Part of a small language model's weights: 12 layers.
MLP neurons of a small language model. Each row is named by its layer, matrix (up: input weights) and neuron, and shows model dimensions 0-191. Each number is 128 + 32 x the weight over its row's rms, rounded and kept within 0 to 255. Numbers have three digits each.
After each neuron's rows, "fires after" lists the tokens most often just before its 100 highest values on Wikipedia text that the model never trained on. A number after a token or word is its count.

L7.up457:125108123141127078142139117102111136127132110175104192138156149099109200154121113098099158087068102126138119192109139064145146165150110140139090141143140100150088097142120073119175085104134116101124144116165115153091161086050076143123103011137140149134109130176152129162168130072170176164064084146131098143095132111143130115096119152142097199120129163136119127100118116113142128163121136118138086082140114063120150122109072160134099112142093112161129106153088093146103057156142122150168198156145128172148171149167079160192154192140159151188126151095089087136076135131103098128
fires after: " s" 34, " so" 16, " W" 7, " S" 6, " So" 5, " wh" 4

L6.up634:115093106153118087160071181164122115137111142121155187139103135139124103101142086149122166138096123032115143174109130145078126090196104103116141056184121167105084154066142147114131119158143075055088124147162085143091180121034114105126128094133155149127151114137118125169108096127118106132086176116168135171095112081097133196108125116077122156137180129166152111146142140109135158127110106133121195192145158143144140120165130114080098062114116093163099153157056157119100149144092176102128111054074120102166174162145099155118168162084136179147070170073114109088099123184162099177
fires after: "\n" 40, "." 6, "H" 5

L6.up752:130083129164133131126142123075069145099110137115175096125132119154112081105106141151137117131107174088106157108114134139093099109154079093170065103118162116144146117142164108142130154103162115169073146129199134142130160126175071126123158124108170080135192141181131096132153120182155130142149073164113135154083160101086131191147153078092110173188133155164151094096089139092131147153096076094113174133199083083114126107199165188135136168125065146103116141170130131044111023133130153170133166096126200101089110124130117140089125123109091092169127089087144095197061169114124112104
fires after: " |" 30, " " 12, " 0" 7, " 1" 6, " 0;" 5

L7.up484:146102100120132081124162145112125067077128075134136105101077089114093108179103052106162120093145166182082180106168167147111086152186123104189131161122126150118140094065158158146107178108164070068097169123131136111093169132155097107119091125106113100156127086163115059085141126151131114171159080166167197097134123147140092100115140160113141117123184143120142158110119113087144156133131094116108120129123118150157061162133124133123130095103053104105119112112110131146100085108193136112125126123120137137148131101128150109176206118120104106167191149102121065115084184132174118190
fires after: "\n" 42, " the" 24, "|" 7

L6.up521:129091081182175086130137135143124094148106123101169155112107161177056113093074114152139104122090148172119145182107128159079134176099138157165097099086117111110140072173127136146071122108092125127107107171153160156116132123164148104098186113164106087142109189160132124137177136178146105152109098111147153110083085105086100217062127067118153138168153129173145130099109115154157197168156108116131147094143149107123164123172127155121142129081031108124084131121129143101167073122075153180099160090150176099090126097128133149126174088137171122183165102126149092168146119122144139072
fires after: " |" 31, " " 14, ";" 8, " 1" 6, " 0;" 4, " 10" 4

L9.up910:071070106124095129135170119117117102166191144108144132116092150154077184163121163153182130159073155118120081172105122171143172106116097180161111154128164111114144181134097168141133120147118113130083144134094124128108170103145100133097162132103111118034130111129144165142123113108140131087131152119108078158144170098111135116100125091177113152117156158106126122081123212108153121144103092115126167094118127122164176161067163151140104084110144107137067126094142148187134145140051123144106166108092088115168128073205080176106111057233118131097134141068096099119071066120098075130
fires after: " S" 15, " s" 12, ")" 8, " res" 7, " it" 7, "S" 4

L6.up932:209103137106175152130097142156121070078144181094136168101096064159157087158088069067146149139156181113182116177145164114095097099136129136173151121156125147097104099098140132125108121175168106153139115145136164154077131106100135059163114154148127119069130097116116116193107161117099068157136148089150149054135161088134112078141153148141086089113133100147111127147136115092189152166203124122155105111095145155175130170118129093130182161139077105135099117182133120150104124171151135118130125090146130131155159123123159103136123127086149107138080116110115093097120201107128066121
fires after: " the" 28, " coll" 8, " Pro" 5, " organ" 5, "-" 5

L6.up220:096134102100133056149091111084112127138108144169117196176061157113125115128140093142111176146133150105143098169093131088096111096197145101157092095148168152139071127079099135104135154162147155079086124149156133141082185160094069112098068094140152146196123085176127119135108100143133087164090148127143152139106078081139135131092112151069141130127136118208136097159146204164085157114128116141140132152162149134184130185131085142087088108138120121136045143185065128173143127159154176087107122109071127203170145134147088129136106143104150152099110126103109077127138153148128132168
fires after: "\n" 100

L6.up889:170084070126185162144089131127160133169102059098162120117070106203114204189134096135180120107069124103088130158121103189099090100137170150094164136151133111159123155109171141114097134113121088116111087093149128135100146086128117048110095097158155147083165090098128118187103145137213070127125151149135167103084105094107139132147135082135156117122142095172187133138084064141136095123148120113130158168129146095181085146203115185117110127094120095125139074138123133131132134142114146114143137122096116108127101129107096130196126090195136129134152169135149100113142139147200125136
fires after: "\n" 30, "==" 11, " 201" 8, " is" 5, "-" 4, "===" 4

L6.up567:142107109123096070110092140099177096187136122125101089132098168145131121145152148147169172207128162132110133084086158142088101112166116136065158082114133105082109120131114098057115108141160128102124106160121134165097142070089080110157147094136179142149139125083096109099142108173107119123126159110164153142103160112078108188133175157112087120144160141175138084156110150143138112080085141102158093168105131120138109132159142088121119114088132110167140133157084144106128147073190138095181129082144161139173100146150097137163140158062098110166167127174089118126100174130157085193
fires after: " the" 36, "\n" 20, " The" 5, "In" 4

L6.up977:116099089105112124166110162219107186121184138126123139160121144126124149117192183115152121131125146135131142107076116157078191152127123087149146123076096106148110092149121183115162116085170138126078063119089154118126129150123080059139140159182116113111114141155077115145155162168154115150155111117105089121118188117122036149115116115078138122162165106150107130141077123093141140159140073149024153080112162175151142162101126051128148135152062045084098156111141096123171114086153152129177171072139142136142179087146109199161114132157110113168106211115153115160139180066188117107
fires after: " |" 50, "\\" 7, ";" 5

L9.up266:133113125124132102152127143134097114089120126150142146163110160104108072091174149122116199072113137148153119082155092203078148156137195122164107136144146090078074163097128150136102123147109129060119120181125155125121124186107149106103092091107076119126085174175127077102158171155110121110121140140152092146117112050141156128138101086108196102119177116133038148151122149167179156144159153124120112132181135099195120171157147120111103177092127107116066131142112136111112077180105132156137159067177118076141119122119124084115098124071183192175106149187088122134117158124139170110
fires after: ";" 36, " |" 21, " the" 12

L7.up313:071132135168118137130083088074117162187147151180187162138080123131145145185120118125085155156079143098133029128131157175094137128172120134144093110099096172140102098173119184140142115096092108099104125201126088149110124110083128092145127071123077093117100106135097162160142158103140102097167097095144117094140153025135127087093107129100127123117107146157147123128101120150171155175153124120130109070175111065178132209107148162076183098152120108119118082175133108167167152123110090143162114107190119172163134119107093183091139161128129162144084155137168130143158058141097134161
fires after: " s" 29, " m" 17, " S" 7, " L" 6